Weights of a small transformer language model: attention and MLP in parallel, 554M tokens.
MLP neurons of a small language model. Each row is named by its layer, matrix (gate and up: input weights) and neuron, and shows model dimensions 16-143. Each number is 50 + 15 x the weight over its row's rms, rounded and kept within 0 to 99. A neuron's up and down rows have the sign that makes its largest values positive.
Before each neuron's rows, "fires on" lists the tokens most often at its 100 highest values on Wikipedia text that the model never trained on.

fires on: ")", "\n", "K", " career"
L3.gate502:51 44 62 30 53 69 53 37 75 51 52 43 32 52 43 53 56 54 47 42 52 24 49 52 48 82 38 21 31 65 52 39 59 40 53 66 55 55 76 88 59 65 74 51 33 60 45 64 34 44 15 48 62 37 34 46 44 28 50 34 30 32 40 44 30 30 54 25 47 40 53 52 43 24 54 62 46 99 47 54 25 31 65 57 56 50 51 53 51 72 47 66 51 57 38 31 61 67 51 69 49 58 53 49 57 30 59 69 58 70 72 31 77 48 43 71 55 74 31 72 52 40 66 42 74 56 90 41
L3.up502:32 43 31 58 67 54 37 61 50 40 71 42 30 50 38 38 43 47 47 53 49 48 64 46 46 74 66 43 24 72 69 25 58 55 54 31 46 19 64 70 33 51 40 62 56 65 38 49 43 77 78 69 30 31 33 50 48 74 50 61 36 48 96 39 53 41 57 56 47 45 49 72 59 66 39 67 60 77 48 63 50 89 41 50 64 67 50 46 54 55 57 20 24 53 25 73 28 39 52 36 61 40 49 77 35 53 43 46 36 50 44 59 23 70 49 54 47 15 38 46 44 51 46 32 52 45 14 70

fires on: " |", " married", " born", " life", "p"
L3.gate522:75 65 38 71 50 43 61 48 52 48 33 76 66 45 54 44 38 49 62 72 52 67 35 77 55 10 62 67 19 62 49 38 60 48 67 41 82 62 45 59 48 40 86 42 74 38 67 72 52 62 82 22 42 60 62 68 28 66 46 49 94 53 40 49 51 50 73 36 59 39 63 75 67 44 21 52 30 61 74 28 42 62 46 55 41 63 59 48 55 51 55 53 71 42 43 46 61 34 11 38 61 54 64 60 62 40 53 60 47 83 32 46 73 69 40 60 65 46 31 51 57 40 38 52 59 61 45 82
L3.up522:76 37 64 30 24 53 31 62 56 48 45 46 51 82 59 74 36 47 33 41 48 82 64 85 56 30 66 39 71 50 44 73 20 70 56 34 60 58 82 46 41 27 40 30 41 59 47 66 69 55 73 40 69 47 44 85 44 51 71 49 54 61 30 54 49 72 63 71 77 59 62 94 49 57 50 58 49 63 46 36 57 36 37 36 43 56 57 52 47 54 54 72 37 47 53 47 57 56 61 45 57 42 60 58 50 58 63 42 39 50 31 74 42 23 56 37 82 68 57 23 65 61 67 43 66 75 45 49

fires on: " |", " in", " for", "The", " as", " called"
L3.gate1292:25 76 58 49 60 65 48 87 42 44 79 41 43 38 25 58 57 43 47 74 45 62 38 61 47 47 49 20 34 40 50 61 61 40 38 63 57 52 48 34 44 46 66 58 75 26 31 42 60 58 32 68 50 56 68 48 39 56 59 77 69 60 51 22 45 29 43 39 58 54 15 56 43 36 53 12 60 33 40 41 51 58 34 41 45 48 37 35 61 11 64 42 43 15 46 58 18 70 50 35 56 47 25 31 47 52 44 55 37 56 72 54 51 38 37 51 42 43 44 50 54 53 20 23 40 70 64 30
L3.up1292:36 58 44 72 53 72 60 64 49 52 59 61 47 44 68 00 60 39 61 50 43 59 36 31 49 36 47 50 37 35 78 39 67 86 81 51 35 30 26 55 53 34 57 49 42 41 38 60 50 52 28 30 26 71 33 52 38 53 53 62 54 50 72 50 66 51 70 40 64 70 47 57 27 48 66 70 65 59 49 61 65 33 51 51 47 41 68 23 31 33 59 42 55 81 45 37 39 45 38 37 74 40 53 65 44 45 69 42 40 62 58 50 44 71 52 35 43 39 37 56 49 59 67 53 62 59 40 48

fires on: " as", " with", " idea", " As", " need"
L3.gate479:66 45 65 45 29 71 48 72 50 50 17 57 64 57 77 54 29 51 52 53 55 67 29 61 60 61 44 50 32 64 37 52 55 28 44 52 33 59 34 43 47 58 30 61 69 48 26 57 32 46 63 50 67 54 66 38 35 50 80 46 00 63 66 46 29 43 40 43 51 35 76 62 40 23 36 42 24 32 37 44 49 74 37 56 44 56 46 44 63 50 53 61 27 50 33 38 48 58 42 55 43 66 55 45 49 48 47 58 55 54 57 43 53 54 70 34 58 24 39 58 37 75 81 46 80 40 65 52
L3.up479:49 48 47 41 45 56 42 66 44 69 49 43 53 44 44 64 67 55 41 59 47 25 24 52 58 46 30 39 66 28 30 59 43 22 69 47 43 28 21 56 63 60 58 61 56 65 31 37 51 49 50 51 64 24 37 37 53 65 28 47 50 55 31 39 42 54 58 21 41 56 38 39 36 40 42 52 29 51 48 56 57 47 44 43 18 63 47 36 64 37 41 48 59 46 60 42 38 58 45 61 54 50 30 69 49 48 64 58 53 75 66 38 28 32 63 54 47 37 50 42 60 49 36 69 54 43 64 64

fires on: " |", "ut", "\n", "|", "iv", " "
L3.gate1313:51 59 53 72 58 69 44 55 42 29 32 73 46 45 60 39 63 73 43 57 70 43 38 60 47 43 62 27 40 54 58 47 64 40 54 49 58 44 37 38 55 24 58 67 46 57 38 85 55 43 74 61 63 55 71 48 55 50 47 45 61 52 19 44 39 08 69 48 43 41 29 28 52 49 27 42 50 47 60 42 51 28 58 43 59 59 18 60 52 23 44 48 40 16 58 55 46 31 38 53 38 56 38 58 45 37 40 40 35 58 31 68 55 56 50 52 48 42 53 78 59 36 33 41 62 58 50 50
L3.up1313:43 59 58 74 45 61 42 55 37 28 39 51 67 59 56 51 26 52 56 53 71 47 42 77 39 18 41 55 69 60 50 50 46 69 21 72 66 59 55 47 62 40 66 55 47 67 39 64 41 35 79 33 27 61 47 70 46 48 62 54 69 60 50 62 57 64 39 36 64 46 46 38 44 42 22 41 55 56 31 54 24 37 27 44 65 41 70 15 47 57 36 69 32 52 47 67 41 65 55 50 53 51 29 61 39 39 39 63 77 48 44 40 51 54 53 58 74 59 41 47 43 32 24 36 31 42 44 63

fires on: ":", " (", "\n", "ik", " |", " /"
L3.gate2021:34 42 20 30 43 56 43 24 39 23 45 54 59 68 39 57 26 71 75 77 67 23 14 57 48 24 55 61 51 31 40 56 58 48 65 71 80 58 36 52 26 61 48 46 67 43 55 37 53 34 29 55 20 69 33 45 58 57 40 60 57 40 54 46 44 37 54 44 23 50 29 25 22 66 54 48 46 64 66 46 39 57 59 51 27 43 20 51 52 57 63 55 19 61 56 38 49 55 65 61 61 62 57 40 44 42 54 61 59 58 67 60 53 38 53 65 43 37 31 56 38 29 52 39 44 66 50 47
L3.up2021:43 49 53 70 54 80 52 35 48 31 36 55 39 65 35 51 49 36 44 64 52 85 37 66 44 34 36 52 64 38 46 43 61 60 39 04 53 71 59 39 26 65 59 52 41 55 33 62 79 62 56 38 44 73 58 83 48 58 26 26 58 64 41 53 54 52 57 53 48 31 67 39 36 25 55 43 39 73 37 65 60 51 63 52 53 01 61 41 49 65 51 43 41 86 47 56 54 52 38 69 37 66 82 67 58 42 68 58 28 70 71 65 39 66 48 48 46 64 57 26 29 49 40 25 69 57 45 52

fires on: " /", "History", ")", " History", "|"
L3.gate430:60 58 55 97 46 73 35 70 45 64 48 45 33 56 44 69 63 43 62 73 54 20 34 66 60 12 54 32 36 56 37 15 76 53 52 70 70 14 67 40 62 64 59 72 41 59 41 71 60 15 44 35 38 34 37 73 43 67 51 52 35 46 48 54 42 39 47 52 64 15 62 33 46 41 41 57 33 77 55 38 55 70 70 45 32 50 64 38 45 75 48 62 36 76 40 49 32 69 61 46 35 49 44 64 27 32 57 54 41 76 61 65 32 60 24 85 54 22 39 28 33 68 45 33 58 52 59 45
L3.up430:79 33 71 63 54 63 40 44 44 52 43 30 54 49 55 60 14 51 63 74 36 67 41 40 59 35 43 20 42 41 46 62 45 49 56 41 67 37 50 56 55 46 42 66 53 32 70 53 39 78 64 52 49 41 35 40 41 55 44 59 72 35 60 67 34 25 55 39 69 50 65 37 43 63 56 48 37 65 56 33 56 46 28 64 53 70 31 37 37 56 57 58 28 51 50 68 52 63 55 76 47 51 78 14 40 33 41 73 80 44 68 52 52 72 54 56 51 38 54 44 49 63 40 46 69 68 85 36

fires on: " of", "ry", "\n", "an", " such"
L3.gate1059:49 28 64 55 47 50 28 41 70 39 25 74 67 44 65 55 32 61 49 43 50 38 54 41 50 42 40 51 55 36 49 71 53 47 66 70 32 51 44 75 43 42 65 64 50 57 55 57 64 49 75 56 55 47 53 48 55 49 43 52 58 62 38 59 51 12 54 55 63 45 27 34 54 47 44 44 26 60 37 30 37 25 37 63 38 29 57 64 32 44 28 52 53 56 54 82 56 47 55 46 37 49 46 37 83 15 70 60 55 41 66 62 66 47 64 46 36 52 54 42 51 59 38 25 52 82 63 39
L3.up1059:33 67 64 70 62 66 49 69 45 49 50 73 45 40 46 43 76 51 47 23 52 36 28 51 34 78 63 63 28 47 77 39 41 56 33 53 80 33 54 49 37 58 29 57 51 60 67 65 69 52 20 30 82 99 59 80 34 62 66 47 30 81 47 49 38 57 75 47 34 61 64 72 71 51 47 27 48 37 43 48 56 42 51 65 68 37 44 47 39 70 55 46 40 24 40 61 61 67 16 44 44 36 50 59 60 71 14 25 85 58 41 48 33 77 69 50 59 69 57 47 58 59 44 59 38 48 22 61

fires on: "on", " ", " 2", "1", " 1", " ("
L3.gate1926:46 69 56 42 70 72 37 39 43 46 75 62 58 56 83 30 40 48 59 30 41 59 52 65 71 69 54 43 42 46 36 76 81 35 40 67 36 65 54 56 59 49 54 62 72 63 46 28 50 60 48 46 63 70 49 36 43 49 08 27 47 31 40 42 49 48 54 44 45 26 49 35 30 44 34 44 34 58 48 47 51 46 62 57 73 27 59 43 64 35 45 41 45 29 72 60 51 35 44 59 41 36 48 48 59 48 79 38 60 35 52 56 68 30 52 43 26 49 59 40 45 47 56 55 47 32 66 37
L3.up1926:29 39 70 57 60 52 72 58 27 26 54 57 44 62 58 68 39 46 52 59 45 59 27 41 59 25 20 49 17 52 29 12 42 45 21 77 73 52 29 51 63 53 63 65 38 43 48 93 40 31 49 28 32 21 59 59 76 52 44 67 45 40 61 47 46 39 56 45 56 58 46 40 65 46 62 46 43 33 51 14 34 71 67 71 20 61 51 24 56 42 59 47 51 59 60 51 75 57 42 20 71 59 49 82 44 30 60 42 67 51 31 49 48 56 50 64 35 63 60 38 47 77 40 80 37 49 52 59

fires on: ";", ")", " ;", ");"
L3.gate1840:54 46 13 70 30 62 78 58 45 39 40 33 33 32 66 35 51 53 67 50 56 19 53 52 51 88 65 21 69 65 01 16 30 48 55 55 30 45 44 54 69 61 61 63 51 37 40 61 38 38 63 52 39 46 60 64 53 83 56 41 30 28 50 26 58 42 69 21 51 38 43 53 22 39 82 24 49 95 34 51 58 58 41 62 49 33 68 33 62 53 54 64 40 51 49 35 43 37 37 48 63 80 63 75 38 40 61 56 82 47 31 72 53 70 55 59 51 46 63 58 52 56 61 47 63 64 35 59
L3.up1840:29 52 56 45 48 44 63 59 72 30 59 43 54 54 66 70 58 53 66 57 24 64 62 88 63 45 42 28 68 83 64 50 42 50 41 45 68 17 55 48 43 46 28 38 54 49 60 33 62 61 79 41 49 37 75 55 26 71 38 55 42 56 61 31 67 68 62 43 37 47 43 59 69 87 58 65 61 51 43 55 63 77 57 74 60 29 37 37 42 75 51 83 66 64 58 28 45 61 34 53 36 63 49 56 32 75 66 59 77 49 60 51 39 44 39 55 59 41 65 42 35 78 56 51 44 41 36 67

fires on: " can", "1", " cannot"
L3.gate2016:35 44 20 60 33 59 86 65 43 59 59 35 59 37 83 63 42 34 36 61 44 34 55 49 75 28 57 54 34 44 63 22 51 78 60 30 44 37 43 37 61 40 45 33 66 44 37 54 59 52 27 54 28 60 53 48 35 47 44 28 66 70 48 63 66 43 72 95 67 44 23 48 49 45 44 27 47 51 48 49 52 69 70 75 47 64 45 60 79 62 38 51 46 61 60 43 48 54 35 69 40 63 24 60 72 43 61 33 52 74 46 55 43 12 67 57 16 69 58 78 47 54 46 69 51 19 44 39
L3.up2016:18 45 58 55 56 70 63 57 35 32 49 58 99 51 68 61 45 45 65 38 56 69 55 36 60 40 65 61 30 67 69 58 28 75 47 58 29 61 40 38 66 31 42 66 64 49 61 63 60 83 67 56 51 44 46 20 39 69 54 60 48 74 33 38 81 31 63 47 56 51 61 45 74 44 37 31 13 63 58 60 39 75 62 37 51 88 36 30 49 80 44 53 47 31 66 51 52 30 49 59 48 44 52 62 53 37 42 38 61 52 16 22 23 47 68 38 46 47 44 61 43 30 39 69 49 27 44 54

fires on: " The", "The", "7", "1", " |", " ["
L3.gate1619:51 35 43 55 66 53 67 61 40 41 60 63 45 36 76 24 51 46 68 25 42 29 24 29 54 75 67 44 52 50 32 61 34 83 57 58 73 82 34 36 39 52 89 63 51 58 52 48 54 23 55 79 42 49 52 44 45 58 51 38 55 35 39 30 39 33 65 46 65 36 59 30 62 59 56 60 33 45 45 52 40 43 26 30 50 54 30 61 58 52 38 54 36 67 46 65 36 70 48 60 62 45 53 33 51 44 66 46 73 54 50 56 50 68 54 57 47 53 38 71 50 49 53 48 43 57 48 63
L3.up1619:52 31 76 61 58 56 39 48 54 76 35 50 49 46 38 20 83 39 37 40 83 67 57 49 49 57 46 32 32 59 49 55 78 63 44 54 46 25 88 54 35 49 66 65 41 35 58 53 57 47 54 64 47 49 57 35 18 65 64 72 69 58 54 52 65 45 47 48 54 56 70 25 50 55 66 48 38 37 62 48 66 64 56 37 67 53 47 40 44 60 54 33 46 40 31 43 52 75 60 42 35 51 72 70 60 50 62 34 49 37 74 69 45 55 29 60 53 55 34 50 64 74 51 67 62 28 15 34

fires on: ",", ":", "au"
L3.gate1126:71 27 40 32 64 49 80 43 50 50 60 58 51 43 68 56 36 33 39 52 66 61 55 41 45 43 67 44 66 51 41 51 45 47 39 46 64 30 30 24 52 39 69 43 54 58 47 53 49 58 25 73 41 50 69 77 44 59 48 51 34 36 67 61 26 37 62 57 85 06 48 38 08 68 32 29 35 30 61 75 36 52 26 44 50 48 47 58 50 20 83 48 62 58 34 62 50 65 77 48 65 78 56 43 40 46 47 64 68 48 49 41 49 53 81 65 50 45 36 61 61 58 84 46 72 37 36 36
L3.up1126:53 53 58 54 54 28 51 52 62 09 66 34 31 43 59 45 27 58 79 92 41 16 55 35 16 26 47 51 68 50 42 42 00 42 42 59 49 72 73 67 61 44 22 49 37 67 52 37 45 56 53 32 72 55 49 52 61 33 35 49 48 44 33 70 62 41 48 65 51 39 45 81 56 70 35 57 44 52 26 65 34 89 43 47 45 80 73 66 40 66 60 29 58 65 48 55 47 41 62 46 60 64 63 22 67 61 38 55 29 36 41 24 41 58 19 36 68 43 46 35 54 61 40 46 49 56 81 78

fires on: " career", " According", " given", " following", " Despite"
L3.gate1883:67 34 51 64 39 64 43 55 79 30 49 25 65 58 37 57 56 39 64 27 55 28 50 58 51 64 55 36 77 40 39 14 48 38 57 31 49 50 47 75 44 32 44 28 44 27 42 46 50 60 33 30 70 51 73 38 47 63 54 61 67 70 41 60 25 33 74 26 54 81 56 39 26 31 49 62 54 56 37 51 40 48 57 57 58 59 61 66 76 44 54 57 24 45 37 53 51 34 60 65 39 53 89 46 74 46 70 59 36 58 54 46 54 27 82 43 51 50 32 47 62 55 38 64 58 52 68 29
L3.up1883:39 33 56 46 66 60 72 49 46 31 26 42 41 39 25 41 65 55 51 44 40 28 63 79 39 61 63 54 57 69 54 28 44 31 34 70 47 41 59 52 41 27 40 51 62 61 49 64 65 47 46 64 31 13 44 76 40 50 24 54 15 49 68 41 79 30 18 39 37 57 90 69 46 23 44 16 59 65 22 55 43 44 45 31 44 50 57 38 81 69 46 47 51 36 56 46 48 77 61 77 49 59 52 58 57 48 38 50 73 40 59 39 50 83 42 59 54 56 31 58 60 36 55 66 39 56 57 22

fires on: "\n", ":", "-", " in", "erve"
L3.gate1444:50 58 38 53 45 24 34 57 55 64 50 46 55 61 57 23 95 53 43 71 52 35 47 64 46 59 47 51 62 59 73 69 70 76 30 77 43 50 54 61 40 55 71 52 58 41 40 53 66 63 53 55 68 50 38 56 45 80 51 50 83 51 43 58 23 59 51 39 62 47 34 28 71 12 37 64 58 40 44 78 45 41 48 53 34 64 74 61 68 46 59 42 59 29 68 58 62 30 41 38 26 45 46 48 76 37 45 47 34 94 42 59 53 58 57 63 66 54 56 52 55 43 55 21 16 41 44 75
L3.up1444:54 56 47 76 22 23 79 56 79 41 41 45 48 50 67 42 53 58 58 41 25 49 60 69 41 56 43 62 44 45 65 55 68 43 45 63 34 24 50 51 71 57 32 17 70 61 35 40 52 40 39 57 52 44 58 72 65 30 36 43 47 60 75 45 35 53 72 53 82 44 66 58 69 45 63 93 54 66 68 52 59 92 46 30 59 45 65 33 56 58 29 38 54 42 65 41 36 41 37 32 62 65 14 50 59 60 42 58 27 42 61 73 54 61 59 53 44 74 41 73 65 76 42 63 32 57 57 40

fires on: " |", "es", "p", "t", "et", "on"
L3.gate936:18 25 48 55 80 49 40 55 70 53 67 65 56 72 35 59 29 30 80 53 45 67 44 46 25 23 54 34 27 71 40 63 28 60 32 71 27 59 54 45 41 29 35 50 40 48 54 65 71 70 48 63 31 49 34 66 48 43 53 42 60 23 43 39 54 26 31 51 53 58 32 51 82 54 52 46 55 62 80 40 32 52 72 73 46 45 48 34 37 56 55 56 32 70 71 59 71 64 41 23 62 24 30 51 69 53 48 46 70 43 46 62 56 60 37 47 53 52 36 43 43 61 42 53 33 62 44 58
L3.up936:55 55 37 37 36 21 57 74 56 43 40 30 71 41 79 68 66 61 65 33 38 36 30 53 60 32 18 77 68 64 58 64 32 57 52 38 65 44 63 53 56 62 27 39 51 27 43 54 70 50 75 54 30 58 58 64 41 25 63 32 70 58 64 51 33 52 66 85 62 52 67 75 69 56 41 36 29 21 48 28 63 49 45 60 28 37 45 64 36 60 26 33 37 28 63 82 28 59 70 39 54 43 53 24 63 53 49 37 43 38 67 28 42 71 45 49 47 82 50 55 47 44 48 51 48 66 60 42

fires on: " of", " in", ":"
L3.gate1919:53 49 59 63 32 32 16 43 70 44 60 44 66 36 43 25 47 41 56 71 59 42 64 72 57 52 55 45 36 59 42 40 72 52 43 69 48 53 34 66 52 48 63 26 62 27 16 50 36 45 61 80 31 36 30 38 56 40 35 35 49 47 34 71 68 31 53 49 62 47 45 40 33 65 47 48 66 56 33 39 32 54 33 44 49 30 59 56 65 34 46 47 53 33 46 58 45 53 72 34 47 61 42 42 70 44 38 36 64 75 87 57 45 43 52 55 47 47 52 19 43 77 56 28 46 69 47 51
L3.up1919:16 75 60 77 40 60 66 50 62 58 31 41 53 57 58 29 74 25 54 68 51 38 31 45 45 64 16 42 34 54 47 53 56 61 55 23 45 54 45 69 44 75 66 48 53 23 48 52 51 41 36 44 41 55 39 53 43 40 51 05 55 50 47 62 73 43 40 38 66 49 48 36 42 26 63 60 45 21 36 70 43 78 61 26 18 25 60 25 33 50 54 44 57 37 59 58 42 42 54 31 57 42 54 61 55 46 41 61 43 57 30 56 36 52 70 88 36 51 63 40 49 59 60 27 40 47 51 43

fires on: "\n", " (", " ="
L3.gate92:69 56 74 49 32 42 43 32 67 69 54 44 63 76 28 57 41 36 47 38 39 26 43 69 46 81 27 41 48 41 29 59 45 40 34 45 38 50 54 41 35 67 53 62 50 56 35 85 50 42 48 40 70 50 53 66 67 42 46 76 36 50 52 53 49 38 48 49 71 37 39 23 42 46 74 51 49 50 29 44 55 79 50 26 44 34 53 54 55 75 83 51 71 99 48 43 51 43 47 44 45 57 48 54 72 51 35 37 67 15 64 41 70 54 45 52 56 60 55 63 44 51 66 32 22 48 39 46
L3.up92:44 37 67 74 54 79 87 77 43 45 49 43 57 61 63 34 36 67 22 59 48 49 77 77 37 42 59 46 31 59 31 67 59 42 35 56 39 40 48 36 48 47 22 72 67 40 32 46 38 68 45 75 19 33 49 55 49 54 53 46 21 45 52 43 34 63 36 42 36 34 52 73 59 70 49 39 42 31 34 30 77 70 50 42 70 60 61 30 33 50 39 30 71 40 61 60 67 42 65 38 53 47 53 64 56 45 57 43 59 34 57 13 62 71 37 28 75 54 52 49 42 16 47 21 44 72 34 37

fires on: "'s", " (", " |", " of", " Jr", " in"
L3.gate1946:50 50 65 35 41 44 62 70 67 72 38 40 58 73 30 69 51 50 42 44 39 26 33 51 38 40 74 48 32 08 10 43 18 39 45 42 52 88 43 59 70 46 44 74 53 15 49 51 35 26 52 74 65 29 55 64 54 55 49 65 40 28 72 44 41 61 40 52 66 27 48 47 29 39 73 45 50 16 53 69 50 58 54 56 25 53 38 48 46 58 36 75 51 83 40 52 58 54 59 24 30 48 47 65 36 85 53 35 59 67 79 70 57 74 63 34 46 51 52 37 51 23 74 38 54 61 64 35
L3.up1946:31 57 55 26 22 49 70 61 33 54 59 35 29 74 47 59 59 54 27 36 60 43 63 65 27 38 38 45 44 43 41 28 36 38 77 48 39 69 25 64 50 64 55 73 44 27 40 64 07 44 51 48 50 39 56 41 59 57 72 40 64 47 68 37 33 64 72 39 49 33 54 23 46 44 59 51 50 35 35 32 48 58 69 45 64 59 35 51 47 60 29 69 54 77 32 46 69 34 70 36 43 84 27 64 48 68 66 50 59 84 47 52 25 58 54 44 50 40 44 52 52 49 55 57 57 73 35 47

fires on: ";", " |", "1", "2"
L3.gate1211:71 64 38 77 60 33 61 53 41 21 61 39 69 38 70 62 40 28 62 14 42 43 56 71 74 33 31 65 61 57 44 52 39 62 72 69 64 43 49 46 64 43 65 36 51 33 37 49 74 46 64 74 47 39 51 93 56 73 33 57 71 48 36 49 70 39 82 71 53 24 55 62 63 45 34 48 39 30 52 69 46 41 45 68 62 56 52 69 89 49 56 57 42 48 69 70 51 75 55 68 32 60 50 60 73 48 47 39 60 55 38 55 49 51 41 59 36 42 47 63 75 44 53 49 24 46 49 51
L3.up1211:37 54 57 34 56 31 44 61 29 41 72 52 62 76 62 59 53 30 58 59 39 57 37 48 45 35 56 46 58 61 54 41 51 67 62 41 60 44 35 29 71 40 76 56 52 69 49 43 19 45 64 27 64 08 39 57 77 59 59 61 36 36 35 32 40 81 45 44 39 54 47 64 84 29 54 32 38 48 29 51 37 69 55 42 54 61 45 24 54 43 61 41 46 31 68 41 66 66 56 57 60 69 47 54 63 55 65 57 38 53 31 51 46 59 51 51 49 62 39 45 20 78 71 66 45 34 75 50

fires on: " |", ":", ")"
L3.gate109:62 46 43 18 26 71 63 53 63 68 58 27 38 50 36 33 54 58 54 42 45 21 65 55 37 75 34 41 48 50 45 42 63 66 79 43 40 62 78 51 36 27 62 66 63 47 74 53 59 75 40 49 59 50 49 43 33 59 39 57 41 19 34 37 43 74 56 56 64 09 58 46 42 56 73 44 53 63 27 47 73 50 58 46 46 42 61 62 74 48 56 61 56 65 12 47 33 58 43 62 31 46 53 70 44 30 69 58 48 44 55 40 66 67 46 71 51 59 43 49 71 48 55 41 37 55 92 27
L3.up109:49 56 42 65 95 49 61 60 24 55 90 52 59 64 63 54 45 56 47 54 50 56 63 51 54 40 44 40 51 60 60 23 25 38 42 46 68 56 41 67 65 37 16 67 67 53 41 34 42 92 72 47 72 47 63 35 39 60 40 45 61 45 65 31 51 53 55 44 35 38 37 59 51 61 51 44 56 65 46 28 63 64 83 68 31 33 38 62 50 68 59 34 40 58 53 76 30 54 53 48 63 47 51 28 70 40 99 58 49 48 29 37 33 60 22 46 37 22 48 36 61 53 42 36 60 44 63 33

fires on: ",", ":", " (−", "uan"
L3.gate1664:38 37 61 38 32 51 30 50 84 27 54 38 61 88 35 95 42 47 44 23 29 32 64 54 38 39 47 75 49 70 36 37 44 67 39 41 33 53 62 41 58 42 48 41 43 58 44 56 28 78 53 63 58 37 57 44 44 43 65 62 42 64 66 50 34 51 37 60 68 66 52 74 32 48 14 60 41 71 40 46 67 59 37 57 67 60 62 61 71 48 37 50 72 45 37 79 82 49 66 56 46 47 44 36 54 41 51 58 76 54 70 55 55 39 60 53 34 57 50 56 69 62 92 53 39 39 42 34
L3.up1664:62 35 30 36 59 49 45 67 31 42 42 55 29 65 85 32 59 49 74 65 58 65 54 57 24 40 73 69 46 84 51 58 54 25 27 69 46 69 42 46 64 44 36 80 50 47 28 41 48 49 46 71 61 49 45 78 68 82 40 31 38 52 68 37 57 62 47 60 42 71 45 48 53 51 21 50 55 46 40 49 37 36 55 42 58 41 47 57 56 57 74 20 47 49 30 36 21 50 38 53 51 38 57 49 52 56 21 41 63 39 33 63 43 57 09 27 49 44 46 32 38 43 80 56 58 42 49 65

fires on: "\n", "–", "age", " |"
L3.gate1751:09 46 61 82 65 51 30 73 34 52 46 53 52 28 70 71 66 36 66 37 61 59 67 64 44 35 55 54 41 44 46 52 54 62 59 34 51 48 40 17 63 32 49 69 48 57 34 59 83 52 40 38 37 53 56 70 77 24 55 35 60 60 45 39 22 49 42 65 50 85 60 40 63 49 47 48 54 50 37 38 57 64 59 53 36 83 80 28 41 61 71 43 46 50 71 61 42 50 32 50 31 42 66 50 60 38 61 66 56 39 56 39 34 67 50 30 57 30 50 65 66 67 02 24 40 36 88 61
L3.up1751:60 56 35 50 79 62 26 55 17 50 46 63 63 36 54 61 43 41 54 70 54 42 38 38 46 59 35 55 60 49 66 48 54 48 45 44 74 39 29 62 48 18 67 77 65 34 27 38 47 49 35 64 27 71 31 53 38 46 67 65 59 44 19 57 50 63 37 44 57 50 59 38 66 54 41 64 43 43 33 47 50 43 24 43 41 56 69 41 56 47 47 55 50 56 45 71 33 51 49 28 49 55 52 07 30 52 60 47 62 50 69 32 69 68 00 46 57 47 52 20 56 59 41 38 75 76 56 63

fires on: "ed", "ted", "ised", "osed", "\n"
L3.gate1099:51 64 46 60 45 66 71 54 63 47 44 36 45 65 51 56 42 43 44 10 51 32 21 86 63 58 38 78 44 41 38 87 55 36 56 49 26 53 77 41 43 49 69 64 56 50 38 36 50 67 56 43 76 35 65 51 60 18 70 47 37 67 51 52 62 84 43 76 99 41 62 58 43 28 40 36 45 26 37 29 47 83 53 66 62 46 81 48 34 29 42 56 59 42 55 61 79 76 43 51 54 42 59 78 50 42 38 47 44 40 40 64 50 76 53 34 43 62 39 30 52 35 39 22 60 38 33 69
L3.up1099:44 44 63 36 33 82 59 71 21 32 26 69 45 41 50 65 40 58 28 54 52 43 35 62 58 36 48 59 31 75 66 54 47 60 46 26 64 46 83 50 11 28 35 45 28 20 39 47 50 66 50 29 65 23 75 44 47 11 37 76 51 49 61 50 73 61 50 66 60 58 45 50 76 51 46 57 38 57 37 51 42 47 60 61 58 62 70 69 62 50 60 34 35 38 63 52 50 56 80 34 51 47 76 78 73 42 39 64 46 51 58 61 64 63 62 46 58 68 63 41 34 13 43 37 44 54 60 56

fires on: " |", " (", "ab", "–", "is", "p"
L3.gate438:80 35 52 49 55 49 67 46 60 58 52 69 54 59 20 59 37 62 60 49 35 47 52 52 30 60 67 45 60 47 77 59 46 33 48 55 65 64 56 49 40 05 52 61 34 37 47 30 26 65 33 54 49 29 68 59 33 70 39 38 65 60 45 38 47 49 26 28 73 78 52 85 87 43 65 56 69 68 60 54 78 33 31 75 64 46 32 52 80 70 66 78 31 47 49 64 79 57 29 60 61 64 24 51 75 68 32 57 52 80 54 52 74 65 60 71 62 88 51 35 53 40 57 60 52 79 26 62
L3.up438:38 54 52 34 50 55 48 56 32 39 39 27 52 45 53 46 53 42 58 12 56 51 48 35 39 36 57 54 56 58 54 46 20 72 42 49 41 57 50 50 39 53 34 81 46 71 59 58 52 65 84 44 66 45 37 40 36 61 38 46 57 12 40 30 41 62 57 52 34 88 76 60 42 64 41 37 39 47 86 42 54 33 51 58 51 38 63 52 37 31 62 35 46 50 37 53 64 48 67 36 58 45 60 58 48 60 63 48 68 32 63 61 56 61 55 53 61 58 34 52 59 72 61 49 24 38 29 70